Weights of a small GPT-style language model, trained from scratch on English Wikipedia.
Architecture: LayerNorm before each block, rotary positions, no biases in attention or MLP, tied embeddings, normalized queries and keys.
MLP neurons of a small language model. Each row is named by its layer, matrix (up: input weights; down: output weights) and neuron, and shows model dimensions 32-127. Each number is 500 + 50 x the weight over its row's rms, rounded and kept within 0 to 999. Numbers have three digits each.
After each neuron's rows, "fires before" lists the tokens most often just after its 100 highest values on Wikipedia text that the model never trained on. A number after a token or word is its count.

L7.up2158:433556556494505484498459541486483463426535494440462484443477541495557612531572559485455444446489474523489517376535515582527412443476496475464461473480479552542504464530513551547544497502518560483342480508425465389514539566430496537427447536436599453503476471544526648616535492478451506454
L7.down2158:507471490459502513587525521524398426570448578468462476417457548447509492488434543568534538548517477498506432467480523498533537525553500513402496474533537565599526486470480454541521483473484486462500500461457652497447496522434522544489572477553525506552476554528509505459417457611546474562
fires before: "0" 48, "9" 25, "8" 5, "ve" 4

L7.up506:480621547567505556462490487627495509496538562529528408536551545520436503500520536566454488532471437553452506479434442538552486457568480557568483431532463580508583525494418466522518519471524483539433532488481576472450432484484520675458454517475555433456529534398527463506529547546585459568
L7.down506:499495478493462532474532482479473462538477530503484456543499448540473507458519451528460502510497519517490516549496514497520533498559492458547448507407470528481536517517449469514493471538443536497496492482541484489471541472469519521501520520498509523559530485524459493518542463714528516546
fires before: "\n" 100

L7.up114:566565516539467441525490505437542465444511527496483481557471554567594452527553468360527458391518506451495508509462371524485544446526549472499472406545486486528547573568471452504508555440602455507562533506512557445456519455492536480477486508465570430416501542562524552503517611441479473523
L7.down114:553522434541501567543477532529464557495476496500602464466455499406510510488500496494513519443421398549521504571508630478462424516555467567481487430545563416507537541530484458479557551551571500563479467491498451400410541488566551495419510483479435449491566452570535523501471516478479527557
fires before: " |" 79, " " 5

L7.up683:507436516484450481527512381520468468460514506502526516531480530470447456521548517404548463439418451493517585494589517511506458461458501494559495467467455485495568465494573471587467574454534431437503424512498461452466592452471490466416511609411534427530473556538491475477473497464454486462
L7.down683:485483594600477573486544477505508489580481545548507498517412442611517526442487476519506573507500522493458489531493572521458445519454554553512495513443523510496595555514373435509441468494521418524445474504492623537491559431541524554428552474430511487490501493478467523496534584402449455517
fires before: "1" 21, "8" 17, "5" 10, "7" 6, "4" 6, "," 5

L7.up889:455463555569542531538419499595606440554517515396552538539462497491541576507537511426528437517446473525514544475497534518567413414500531580457454517460537471599452462507467528340484499568458574503384581452449490522513478475505523503396398581522533511487437574516481408530506498486555522454
L7.down889:538538494508480446537504501586412497428394500403443529548504442569479529482432575429531561493494455537575569546585534517583488552517571484466516549480442455568455468474458501515480540490495574472470525551548554537515462432541526463487463478561535483478463526544565591621519360515433561428
fires before: "1" 16, "2" 14, "9" 9, "5" 6, "oc" 6

L7.up271:534574412531612501434418522478479557518517582470481527555434540550548530485480520548540460439564524501599541545451473537473554457496584549562544493481514504535469432531499639507548511453524481520423512394558518557471515487559455519476529523469527396559431536499498504535474429444529413506
L7.down271:554587514471502454471518471581337459478538431526567437524559473486439435495507529541539578541499518478420508438497541509445534574546446494440448495468566499504414531497510420405484449500479519409470493468409486513560506532422512579561463551419468544540546466440547411498452548582583454542
fires before: "0" 19, "1" 16, "2" 13, "8" 8, "3" 7, "9" 6

L7.up1910:487558517499558463554475518553567443516476510582506500536561531524560548578515554490550587428473454525547460492483518520523471422434472467477515498490540556615482463603474551532494596440489514552537563512490495502420565459360476508554444565503412506457459535496531594505463523435491522506
L7.down1910:527480545570472489545486498475474503476473549529536553443462561518547586396539609560475602495511361477454513504507443497515468429496429472443526541473486525547544566448540509572466484471489596514450491410416487549459452490462509459496554524481523438515500451505487570455469483462425589595
fires before: "0" 58, "s" 17, "9" 12

L7.up1577:431464508452555519514483558435475546517519496402505427572420486482507487494464551465517505489535549503437498442513564459484491491535406434432400499554483619479619508530475554530553543406567441445575508455478539492539500524480349550509443498521571473354539448554502558527523437471471494533
L7.down1577:561419458466556479518529459484561510466442457550415544474495510502566565524534464503483537571485549542453490485474589414567489482499501493506443512443458516420507417462448486439540505555429463515587596507488494540478522551527502493513450483522493511519468495481502538478553523465491423479
fires before: ")" 25, " as" 13, " in" 7, " (" 5, " to" 4

L7.up224:597432577493481557471458543550499430525440494549525398503566448512467581494506540611491415543456411409548482448493505516484510406525473568462456509485458591515510542570487564547550446436574525435498560451522578443500472477565484510501594460525549424447506554490523464443387469491534458493
L7.down224:454513504474444525441487494519500486504548529460508510493544452524490523512496431507523476531469570551549490539504529480529518519586552533517478492468456475478534528529461483430520488493489532472461520546474546500513550425518479543442466495501517515575477478523516503601523438717513503496
fires before: "\n" 37, "-" 9, "The" 7, "===" 4

L7.up2736:424512492546477525446460477483548573461465463470504554551527538538514521545487558553577611479464485544489573540415452490464508580522588557393456431488451523459592477551532604520577434457466480482411485437545472481494513455573460432549377557556535471459431495556601537474575588500502440570
L7.down2736:388445429499455521514479437581485459471523436446427511490548442511486416449447529572526544490504466461487477519457572467577490529581507537609544492463452437446547494454439545506433452575426474438468416531468495587453459494552525442559557502532616514544473500553534449474568575482579497465
fires before: " to" 16, "," 16, "ly" 9, "." 8, " for" 5, " in" 5

L7.up1618:582443531564565484526567412448459595405600514491585495538463541488458446531490536495480492492476499474586529482582481506518508420540532547524487445468444540518532581590503582573571578602464484528484566536415515497529537479409521531458458430529512449517452504513436379587523590459451484500
L7.down1618:473526455492441450462555440406499486597506496423431572488500403439362426532453439467569528553487539453452542488480514510486528525467497540492504553497457512477523568484555575494505468469544546491480481520438531408413431433519478543555514528489399555482547534468428438498479511557451583501
fires before: "s" 55, "th" 5

L7.up1988:494467585585544473434457518459525532505506509518557572536517470464470492466374481525473502382571494499575435510531462460482524497532473568508455428537555528521545574497459467461530511555436495433553455485501513431581464481516471485462540501512462498493469443513514480514482501433482503502
L7.down1988:551620573516506466505439494541498552541520449493389461575472436498533492466476437543502459480539430496438561430570447477476545531463442511494462483545439403444525413559489511522485579519432495500426462532483512447461466499472409459536478521532488502542553509462454533606508441494462551546
fires before: "s" 64, "un" 5

L7.up302:540501520522546457540516471459523492440521542521419428537445578493501507491498514464527490468598531374555522451454505512575520527559516563361512509533425505527497477524575565413562582412503499466497514452434517497456527457499443419526481490484470539613517604416423421602550572508454471483
L7.down302:521490526487469421493661366551491574453492547469456480547546527465508561574443493484488511467495522476500503462563425546446553443560546427514587549459528538478506490574498435467497517502535573495478534496418475465507528420518536591491491461436450553510533530487517545580435572493481484576
fires before: "s" 53

L7.up134:527557510576501507459452514415641575437485440607548445480607540517511519498544676502583431456496416391581485574492459415518461567445444496460507427517599498555416487531498450546463538500422478492480605550429568566500463496479481501483428494494516515473425452507485591452403581471513501576
L7.down134:511594547558540452517566416544531549524474438461566500432505529478379454514499483387631464543514439401569493532486550365437592433520426494497596425570559553594438514560507466574526551471494515488400458592454510449493515525489506551480510534498522480520537515562567526481522528440435538539
fires before: "1" 13, "0" 12, "2" 12, "3" 9, "4" 6, "ing" 5

L7.up2714:507448460566486493444500535462491530475564491555493553477509553468537464535571543499443409514513524544448574422430511510499478508444522507437424457483513518526470649494582565519482548515418498567543482453486509527568520544522494485399451518507410522503515483513473458485444412441521521563
L7.down2714:435404583535602458439527532547430506449454528478494523505477432511428559520602516516413547525452596453481557563545498507515489442542554534494557539410588522500543550539552538391516472435526527540492459554475557562529479490437481465515569506453614522534472479476508535463427480496564504577
fires before: "0" 32, "9" 9, "age" 7, " an" 6, "ry" 4, "s" 4

L7.up1069:512573492447513515474522503529591560473437520443506464492389593527525506611530519358501464476576552508558506450390485551530498538531474454535432573430522496407527514538483523600527469509450433508490519497518553509489535475482543550455508528504477500418472488559474540541359549455477488525
L7.down1069:442605459455551565610489506509470482528511558476545558478532527460521476434377490556500518495469511497523519498476517581566543497555506474452437485463419533468430504474471411465490403538503445512502509533473553552492415546549522596456420503521537478445544518468545368496571447448538566451
fires before: "2" 22, "1" 12, "4" 9, "9" 7, "0" 6

L7.up1883:528539589517546591527404471536572432453552496503463498476517507495635532511531621539550523523551451411477469496477501467511547434417456520554392498529529464477557440577538543523490501562509470606523594455467440467458539541554513421451432471539560511404511461529534583473488505438493482481
L7.down1883:497504437531554469433479467418458484510527571472470598533446513525458507501558507472553388488431617521546511553447561536530465599560515564540556476405475570478570472526533519496446647609464482549516432429427484508535516476437496433551473404525558521506525582467451397478513463446508604413
fires before: "9" 27, "th" 11, "8" 10, "6" 9, "2" 7, "5" 7

L7.up89:487526603465524489557485538491537509462505493507459603415508612489538504405512488475543530525438462483478421517466462437552552462532434523417455467495474526581430458507464546476526505541486512474447575515477574495533554504520506459389524538573484551462479511460419612467511447494568472504
L7.down89:490480537551490521543515513522427534521481498526443476616569520444550462513535498628478504484546478484461540608582444431499552436571520434451497473437477547505458485458477476572549531523518508488453479512531563511537578471544560495503478398494482512453535485451470502477502490642412488517
fires before: "1" 30, "0" 25, "2" 9

L7.up215:456514517568557513519452440474468511457586500422479514524470462518551415432531543520474437508423515549561598420452589494503453475550543471532438439480464526477510533561462441482500530538510526464460548457488452444512591435502554557494400516485609507486531578574505494611421522503472533521
L7.down215:534504514522568557520486557513497539495521549486537379506390507443478528512549476519612503519515483479457420459534442444496518562511481539441435553438520605505590496489505511444510612562547476605537531439471381415514473540499513630418484483472467514502482514508414442469426392425563463567
fires before: " |" 56, "%" 6, "ed" 4, "\n" 4

L7.up1586:498441449571513601480499428549488554465491507455579465515458459498507463546597515491531536486515468407465469431544530525603440414452473589496501463479465476555538457534562514549488608439510512476484525464463469522574582418526543523490569506475518518497494506499531446462528499446464433430
L7.down1586:562449484601543458557426574553444475536499435522533444528457462450484598529424426495455461577402595426457485516532556548489393478407515474491485459502610533516539469434518557520553503519499425525557478478520626471464519549581506527540500474483554532513552464453538594526490486425443599483
fires before: "0" 17, "1" 12, "9" 9, "7" 8, "4" 6

L7.up2764:464455431547482522547451508495569537507483454518496538480512524458581602579496535478379486483502387450460531468449512531533445441441463479427488476564512469544560592514467561487545526514530553546509494554515519456503536477508541556399469458540485518483520573581552376398389516522463502575
L7.down2764:448451554452417457457398508432434475460410539542480603500466562511418508598366483461497521621504500552543500511487490448582442542471589501409528533454536426507474500472445556470412471433434496461475512549570476577440528477512421555547541551535565498488528439429555403488474565466421519500
fires before: "0" 53, " " 13, "9" 4

L7.up1162:513569450488575576366409436494402483446510442477510547528484517552483510518619591543499464496499545432582454469421470521499528517436462598427455562489515561504530610539432545491550399522560474543496501397506506471472537418432484550553469515530559534481440485522469517483518523435503486464
L7.down1162:506510440546533482540535519460538463518574559515512514412480507540523553470514515502549519497487498425525449500425430590465539471486453448560479495427549433540544532460527476538407534486590513560485384435499474399501476547529511501545583451459496492545502573455558531489444494486447525568
fires before: " " 74, "," 4

L7.up1488:459575535496538449425481544596500465467501563485445442515542563562447462518517562566472556478472405482584521499436471415465445460521493564513466477461421476530576533467500546522493544532589408430485548459438488461392449477448553492481538435527553496496448527459466474545492491498482527465
L7.down1488:507561526519457421471554557530519464516593486528476433543465523429512479491472498431462563501557464377440561496475448429507464483453570520412532569514443513502480476570487368397508541442489486547519544527454542501420582469533547500438484447521385575489441554559504458430527504414569460468
fires before: " to" 55, "," 6, " until" 5, "6" 4

L7.up2187:490431519533501562461515502496499484513511571512483555511589541515472523542485546584523477458462481547442564460468407411547444489501548491519474473476506480534534508458539427413496494488466493453408479497416558509560522474531435524545438583415542506475458501508482500515454476478527466497
L7.down2187:460476484463453525502556464526587545567443508459398530451471570524594383380488507505544551468450434434514547493437493439575363527498513588498517548476459460492563518427470494557483435532439457464465470548448511536511496533529527404475514534509563593598447427517564457508619550386510400402
fires before: "," 61, " the" 5, " a" 4

L7.up2564:553490441528447545543474496501534470412496494586580435455557463532504546467505609529523488399594475494502477511536477522429443482478491571535511455505525501462480512502549485498462564528377469495460517494480541505448493446494469563430462571424490467427522554519591481478481448458532535512
L7.down2564:473451534550413557517467483494503526485477508456466505476497483544489457527545493525485496486470524533486455486479433492478448487458499509561468468464502477564484497543475553515530505450508504449544492565523454449596466446490546494487556567520544500514467459541527581475550508577481490523
fires before: " " 41, "N" 9, "\n" 8, "W" 4

L7.up1591:530474479545502545452417508392547535478502554548546425494535435532536540527558446521479419449449419475503463387405484417517457444450542480504472411531505492521548477513489521420538499472560538515440468419511503520426498421509517528531523458485421445474542573478471523509483540470497461574
L7.down1591:506470440522464534472546547451502464473478452453488559453488401588396573480583541535546535512519612545444535531483395447545557451526428495522464484399534538501572504502537423468432472492496524523562479455428545534491483556433555475529576476499497480434550520520505473575503501505442476515
fires before: "." 82

L7.up584:521525563463498503499511496514479522507495486500629488448630547481444604528503508589579527498498454458535488491496558510479510421471562535477507420485596504440469584555430497610530535594474456491551611482467525565524508460539512447494461564474457513379505494490434442471411537393592418564
L7.down584:508490474519480544449403518535552542563515521502467570472474457462506451522542408483552424434556569522537505490511511578571371501545510523504469450483500425522472441380532489456538468540526499529491391495504472515515486522408502491514387604507480555542487482500598411504536499551517477485
fires before: " |" 50

L7.up1682:443591447517464533507423499518514453560499498489463494486541512519467541491540550563470479507456470424454535460580491517545478384447456550530398528462465563553553408512469551531502574427473452444491519459481402492497541508468529499460453501474514496470461489594505495476493444442405454478
L7.down1682:484521475502526539553457506526536427542516538497561468503414518528528538511601524421422468479466551431533589480492514564589445490546490430418455544429478413465554446486469549575541556446511485457479517475534548506461544534489534550389455538512447421491503510484482523532498433483465514554
fires before: "2" 19, "1" 16, "0" 15, "9" 15

L7.up248:523459495553517554481500462460519551501446511517569534387499489442553552562625529448589483497464483461502405446582516592546381465453434472546416516509488561536538529484457459510591507516508468524491510422440515498539533464491476577514493522494517518475485494589515472467445480476433537395
L7.down248:573329535502595498517447536554516508499507521489538503548457511433471581561477491534437484445504512538491503326588614514507529442480464469487475465498544448576646444484545516474533542589586481475434469501592497450535473468606547536419516430458433495540470519423533600550549413443498532551
fires before: "1" 14, "0" 11, "2" 10, "9" 10, "7" 8, "4" 7

L7.up1860:614402459482488531514417525472557461476610550475536546443559458533535471613517528497556444384517428486606544533525520570445424476406489610471491558513426510467499560560507610492553561489553487478480483444452511486506572475597464493370596547464558429395426511504506515526493464493542514489
L7.down1860:614505506570473463503506503498551525537549491559432531561418505542452559454525511560453460453460518560467524502442476410539496598479468521461580470514581514541498492435530479520467513594506450544453445503484540382460474460554464404601493533599544602456476495595577493470420494442397487423
fires before: " " 62, " April" 4

L7.up482:562569451522523566470525450520529393480535582470577451482518455538485486577587492382518543414515442508423498462458461565537455427510442536507469530480509552563530591495419423448506535447577478442539508468485434518431557422522454558460505497451537455520529611519513589539505500471515536518
L7.down482:519569521524544593502464488506599512498508500431526461551577517468506586556517554436502516482465478462508569448532438530488484443523564575504435484561494583567516528596488572481499533481561492415459549456452527454523479413483481510473477483490511429495474515454548490595495493421544499508
fires before: "\n" 71

L7.up925:540566438634514560490489494549531507578573522494541575535558519502560533490599460440500504472454471473465461540426521571462513472502544586403474494513463517590552581451441525551479490459479482531387510475499588543446481497433580479519419528476518537559456462423566482440523434484492569533
L7.down925:482514489542473480446541495502504477517519467521524506498524540568533523434497519498481451565520447513514577507538518497458519464574554516509483467462498550439474573531494492525575560504506564466496482470464534498488445460465482530482539487470494476512552472522516489521499539585509511518
fires before: "\n" 97

L7.up2412:453487531451539532413472452513496475451522524540543464542560500471512512491481545569572482442461426495535523556572534527577555452506515491478456541511547554529474584563432563583559501516486499505456540486458481384482516403479461493516415476535570460575526508595530444572489524447484501526
L7.down2412:409517496512567416534558481460442600470471458454493497560507510466478563582474533436498457459547577499552540576544558571501469433523506542515450467546441397557433499486562529501554620493489505378439405519565410454506526465414486498512512507481492508564423533493526457475458463448561531530
fires before: " |" 28, "." 18, "2" 7, "3" 6, "8" 5

L7.up1008:535500548538516423494456482514561468476481451615510467494633559529600523496429542517554517504335431495517486471455572523446510371517458489472434558541478492472509509564557510492567516507476497515532594488459553413458518518529493488464526480554473514436491474523548486513397529494492462558
L7.down1008:441591362518447477469501499443466518472509501531498433497501513568504580579461444533524404559457513551492557413400528585511451530526511520506452469389482534520503419487451560577488475476501520491407503441472532565554550473424519555482471509543519403533556449510489407448503519540484542431
fires before: "9" 58, "8" 9, "6" 4, "5" 4

L7.up324:510559516542486486456419545566474488547501480532550530499590536567500516554511438546521447512493490425444538447517472480552504461462481538352470482446517472647497619571434513446553454417555513464511591515393486415408484447391531537487472482401532555442534599441445565541496505460539480511
L7.down324:510527489469432522509564401491546489563364493546468509584433510444495500555475526458433542527535409443468538544514460445513432459585476463390344412444512387583479555455440502499548571482487447538509582455450468432453560461562517514565504496532478593534509516480530601558435440606466507524
fires before: "0" 68, "ay" 5

L7.up2142:575495559574448512534531534592481433483503517535514528501529561522482549485511572474509514395535475432558503423519514535504487444561489535454519448530433516472520607443480544537517491433484499398483542510432456437539462370467560570418488512487519434475593597486591462533461535499567445462
L7.down2142:522485499560462495466514492437531450504508437479471481519488418503528496470441489541444495503529484457510491484522539504460492497479525496513493514486505521527487481511496477529500488504500523486475450471471506527500516493460471486453499488483483510486512487523559548524488537754477500533
fires before: "\n" 93

L7.up2004:402594541505586478440418500479595551441537489511503481482545491418521513487523512508536487438364488400517474412541512504527487443441487550538470534589456495578580469452432471544456504534492510488525526539361517460553442460457555484473542428523507461493540556554534452479483384493494455467
L7.down2004:440468484594508508518508467442521555508514490450548507522518458479553477617432533600518476564462503567516484514534539392497511555480440519490587524414466507574514538539511511512493518500576508480486450537488563480509457426498477501449616536394525515449466481504575512470574626447494555460
fires before: "9" 21, "0" 20, " of" 16

L7.up425:453543410599454522467476608583486482503518464524468476500518504483494472494488565434619495514509453391433541535521449423556484472525457515525442473561491542483507562595506465548510489453449489482508537470538506472602458513507532590497447483373518439491598429502535519570490495514544531499
L7.down425:462504482567574472491513492485482506468529486521477531490514467485511565456543436496495500485512534527551497515477529504462522491506535523518486504531501505480520527498531487499528524523442522498525453432456556544463566438534545497476492515509557474530487534533552498516457532700504513542
fires before: "\n" 86

L7.up301:505584503461475544473485477557444519399456492584555510563473538460522517509467509484465474561461515536470413424505438496573451440517509482466428475555466522478491536476508585544513575456505506515515515487470504538477484486482506503466498481517466468419505483466572541498403519539443521485
L7.down301:515486585450480532427550494469511480491458475485543423448558507514508530469481615492543536508504465562499509482553506583522510506519537408469571563562555603490392519460468524523451482440427508433575512533598586521518477507472562558485523533472558421624493394571552540524504413507489502589
fires before: " of" 34, "0" 12, "ing" 8, ":" 5

L7.up2455:564497508459571447528451583513455475458478485400530486596495564511448588463473462407410415453517456487466581506550518459533504403475466562512447551575569488525426491435486485421539498505572449425445482470461490395525572521556402534421509469520447491500501500447600602487417486522534407568
L7.down2455:387468485503497549501491565450517440542491500463531476543479474509499488533588548546486528466450451527514446398553551456604433482423496448509533465490466549486533472453506503506493594465415531575461407493514468421569584499494433441506506458518487456527472490544509489450446432477524509471
fires before: " as" 43, " to" 7

L7.up1679:508449410493504474453544514378508511455469549504450453493483487517485470538464524534499577525532491450541499513627480484492587508531466526458518504462424540519477511638581508482495591466502513439507463484389577542449542478472453493507450503528470452525533594475496434470438559453471485561
L7.down1679:469553548458509552541582403541593555451462532512427522500519554405529575490546436482510563497496425542437508476551506574455489526496584416464522538559448487545437513457495623559506545439477598465467410472536521493543599489481551519511532455528574494497523524479441535465425520513540521528
fires before: "s" 68, "es" 4

L7.up2141:512523550593475480491451547448456501500517533548434492488586513441526565613444576446506456506590416418505463553620428525510517501531529546435415479529451555473544440490553540495496501512555505536432513426477535498528531443544382609501521511468615456505404502391476414505478527490569516545
L7.down2141:516570526457561545505417485471509542526569479509471465648464538541560571567528520573518503498401509518520520504491459483468474417534517401489500494448513645501471539456508501518447533526416564435505383549531419477471478527415467484505504477526459462478479519590483556523428482438485523511
fires before: "s" 39, "mb" 8, "era" 6, " " 5

L7.up2258:578579551472524449407480498537520490573456532546519435484575457517540505535434517420490530473537543506483520515502540426494520507412590545466456387454557431545477549454489507510564554512504515535495567430449548520579592489511528513515407603413567535507484530472533440574409476460565496467
L7.down2258:548492473499458523426496587542540505445561547428573456558499608511549506518463554497427458496494400525415545647539505545550497467479438539484437547510509488504457581522458543514596455505489495425446517647573497395499537479412460507455561526485484549501451408494513487535600603411525515489
fires before: " " 59, " |" 4

L7.up1518:510615477582609490464482482546484496425442524462522557524505538502511567505498605499542483515466471422624517497556486431515418442488554524524503483539531571593544540569431509545533570496478564522436580425483587448539532530474468477436501433465507450505486473320507545461490499460427443534
L7.down1518:428443492541516521510489526497477543556470518570536454421447469371517474474523448512434515482418529565516600575597513492520507514556523462549528477494470497541485535484533546566510613462496517489548516466499518534454522531667569472554430549571549475498460498419482377435458552516500460450
fires before: "9" 25, "0" 16, "8" 10, " " 8, "th" 4, "6" 4

L7.up2679:516489578508579588509472479501557553530524471475513394551533503486580522526475524431458467473525483439420547483509483407461526495512487479479499517500542495494461564546409491559524531535485491454481470545484478429530614488403522453564564443431455488474509564442587418518445610501515439567
L7.down2679:380530521514430546523458516564511431517521446446529498456531494459571539480492504447495551418553490458532617502517438502522479536422513536577426605447570400545407579388524523554445488494511421403507368541482539500449497513555409478477553482487524493486546556534467353446518506480396474457
fires before: " |" 28, "." 7, "7" 6, "6" 6, "3" 5, "5" 5

L7.up1658:532546486474496535490485557472522501469466331560449528502536504529586538554512571439448462468484402474422494402406451562489493486530430503522474432506541488447595566516483516587523488508521523519463530528472527446491552485504461468471482466442537476517629580478473584574469620495485439590
L7.down1658:473486467511474552492554519475423532513530481519499466489529439522442526467533434518549488532491565497528504485473512461494541464567511468525510502447496510460553522518492484534500465494485520431463494484490558499459532466445491469480478495515542471570520511506521523522480485728517473564
fires before: "\n" 68, "-" 7

L7.up273:478529484508579472555511492439542484470498466574438466469517465485547435488522516530457597528442504516506508358551440595548379433498467450492521548483536513522539475578508510487537482527529456507458521495479516465438498554414410530475514514430462477368511519530470617524424463488539406545
L7.down273:507494426504486525453479436651511406487398466579425488465537505593543526478452606581508522419441524457530565455503575511564546455537538460507443416390513521470481494456519563508483593527468478521431560448415536495488475482498561514495529510533563438475460622571552554512420494397426601545
fires before: "9" 76, "8" 20

L7.up2010:580571511490573538458526436459519558466567540449528436514512530593451561509502537559549526479517541468428496480464476528538484487441501557379442519496560552527520456513401615456426490514495549525526504438399567515552509533548490520409509483571479535510430600564417523594479450548466498510
L7.down2010:604522506509504474513481563439585561533460479454469542489442480489490494420540543507639506530521441510617576565457408580505486503601492534365481546561448496509464514508564473513445514549525519406472425512541448577421536491546555480479499419444600423424545489452530406481511516493464548644
fires before: "0" 24, "." 12, "ed" 6, " by" 6, "or" 4

L7.up1620:532523547480559495620514635583536528447504419449507502473591609529526519417548589446491413545502516479446459471486422453550522434492465492392419516541582484581468570496519561476573522457387507472520587492533461537490456477426510612512522511563471555534453588456622517456459482513560448557
L7.down1620:440457519569457446493480471506484464457460450481517437546543464527528442444499510465544446479498519493422541516492467471521587516545428453402496518498538478471463564451458537536537439512507429469480483520590546439448527465561461497527516537476578574499487520551595608493526459565431552533
fires before: "0" 35, "1" 19, "2" 12, "ade" 4, "ing" 4

L7.up1500:490513460507589494424519542445610529460571435484488495484566419472526460479455502569608514476593512426517422476423546474527376548536522468595462540512548573478543549552534472512528413494481399471588435496516487506558513469492488454520470492518544446423570474476524561550409491419508557467
L7.down1500:475483459537481482501439444552468498452541434520519549435600517437462590462470448552478514491530513369432421445545524472558508460551488500493457540459518491483357452391520557512530573575472451473442518498462478609539466443500478479503464475581513498553530489469498526507539454451514472519
fires before: " of" 16, " to" 12, "9" 11, " for" 9, "8" 7

L7.up336:504479513519494492444515471476548527447456466526465495471439434522506364521438453501575512536525532424527525446567503576414425495471454510519390505568546509560546456485512559472486518467511570509481513514440476406476478480531487498493492527572481449496438544532499432479614555525531416509
L7.down336:572489627456515541457422460529488457523476567517489528463483440517407542507489470481352588512489517467511543548485475435519555412500451465505551474377541492472579516472497553521501419426613527554482478525499483494398513437473430531408567523514536485441519487546589491519475483512501580507
fires before: "\n" 60, " |" 11, "2" 4

L7.up1396:598451514534530576504475515503573479547520506513492483448445405568544468568511553490474549542408421466454512402455493472560427460476402498464475538472425484642502539557595518457515461492524516485500520476422505472453473573525499514444552407466521524491449585508581530583417389535550438501
L7.down1396:467540471515550463519524468469406447513464455479496464618540522548443489519495404575480497545523396522515473465519496537568490518566453397509451530388495443514522526491476493531529552479423509539525475478520566427446527483430566444519536537565559526478462586515462493424496461658507492495
fires before: "0" 61, "1" 7, "2" 6, " Ro" 4, "9" 4

L7.up1828:507483465549516513560429548450470533426546470553550461598529514525528497438473478461540478417458446487451576411442515443572448386473487493522490543537476526622465554547548504490558484414491578486434501460411524470500503522474461561464442588463496505494470529446496602520434441481449438572
L7.down1828:568492505625506547538503458460477552511473492564448517583542552584533469468549514540494475476381477512566534468543440498541436454582406474484455521389538499468531466474478467568480450464506579597536508498499444543586541527497541592368560492570512487483484489509513527492511465540453493538
fires before: "0" 93

L7.up2794:472573481537491534445519530566461506452588509549476546546469456549528537547611563473566517430544484361482454455432507576517485481559458510489479461510420513500558573501499481574571482495513501508411531451450549467474483483466531551488501487524574485524595517459481461531538496553520460491
L7.down2794:484529488549454503473555481478463487512541500542486426488496483584451530496511459520472479506532517531497499530477505494509575514529481457531523508404517505494550493466491495536508477481465528503506491485529529530478560463521494488494504483500511509557512529498506515534509499672502481529
fires before: "\n" 73, "-" 18

L7.up2196:439519426556469487419518430470452552514512529472532424394535409506400461569621588612554476399550510394495452573442386496554461401418495461470434562459529536508451585529459487481452527450600476496418565500467572498480458469422448574500518552512508482456501535484465495531527573514471482514
L7.down2196:496540528463572455527542532497477463477499502487543532522476496533526550460541432503429422550483521581528496456472508480531545569487581477555485431431507533519525496481510557489471518447471451513561437481507428494527591479484593515512421569572516438641492516495466516469594483538527584550
fires before: "0" 22, "1" 16, "4" 9, " |" 6, "2" 6, "ton" 4

L7.up415:547566477418468504442513496583542543416476500464495465511498444506599485562559494510519516472552496510607550503489513481521474432467545588513488542541457479548482471486574468510630479480574524458445526493519459447463583360465447486519466507454471471502506538586493546539447597481485486586
L7.down415:488522469510517454468516505506390512519533448513532567502484431415506544456462488543556463572479517457488518498561496483538476531473462482399589417554609508491449521465473536597611505513484491552449564555432600505518420533594406504480619460503491524516560458480476568444442481478512531475
fires before: "0" 45, "9" 7, "8" 4

L7.up1850:482602425514622521538496474464618575529410546486521526454415604502579482481546536560515520466486540438515451466470562584495526414538494517440531548505551545514377598515505489491553607488578411482590586464484513499520558495470587547407465540460482411471536508492509556511541481447457445455
L7.down1850:467508483605443513562476466462548538480475506581477487537551489573388430548437468511540497453540490431491500484496452494530485490451490480537580556504531474515442447528510439475449524462445474579553444424424603560448495507483567539512557565507510508412571474457513476432517425440481485479
fires before: "1" 46, "2" 16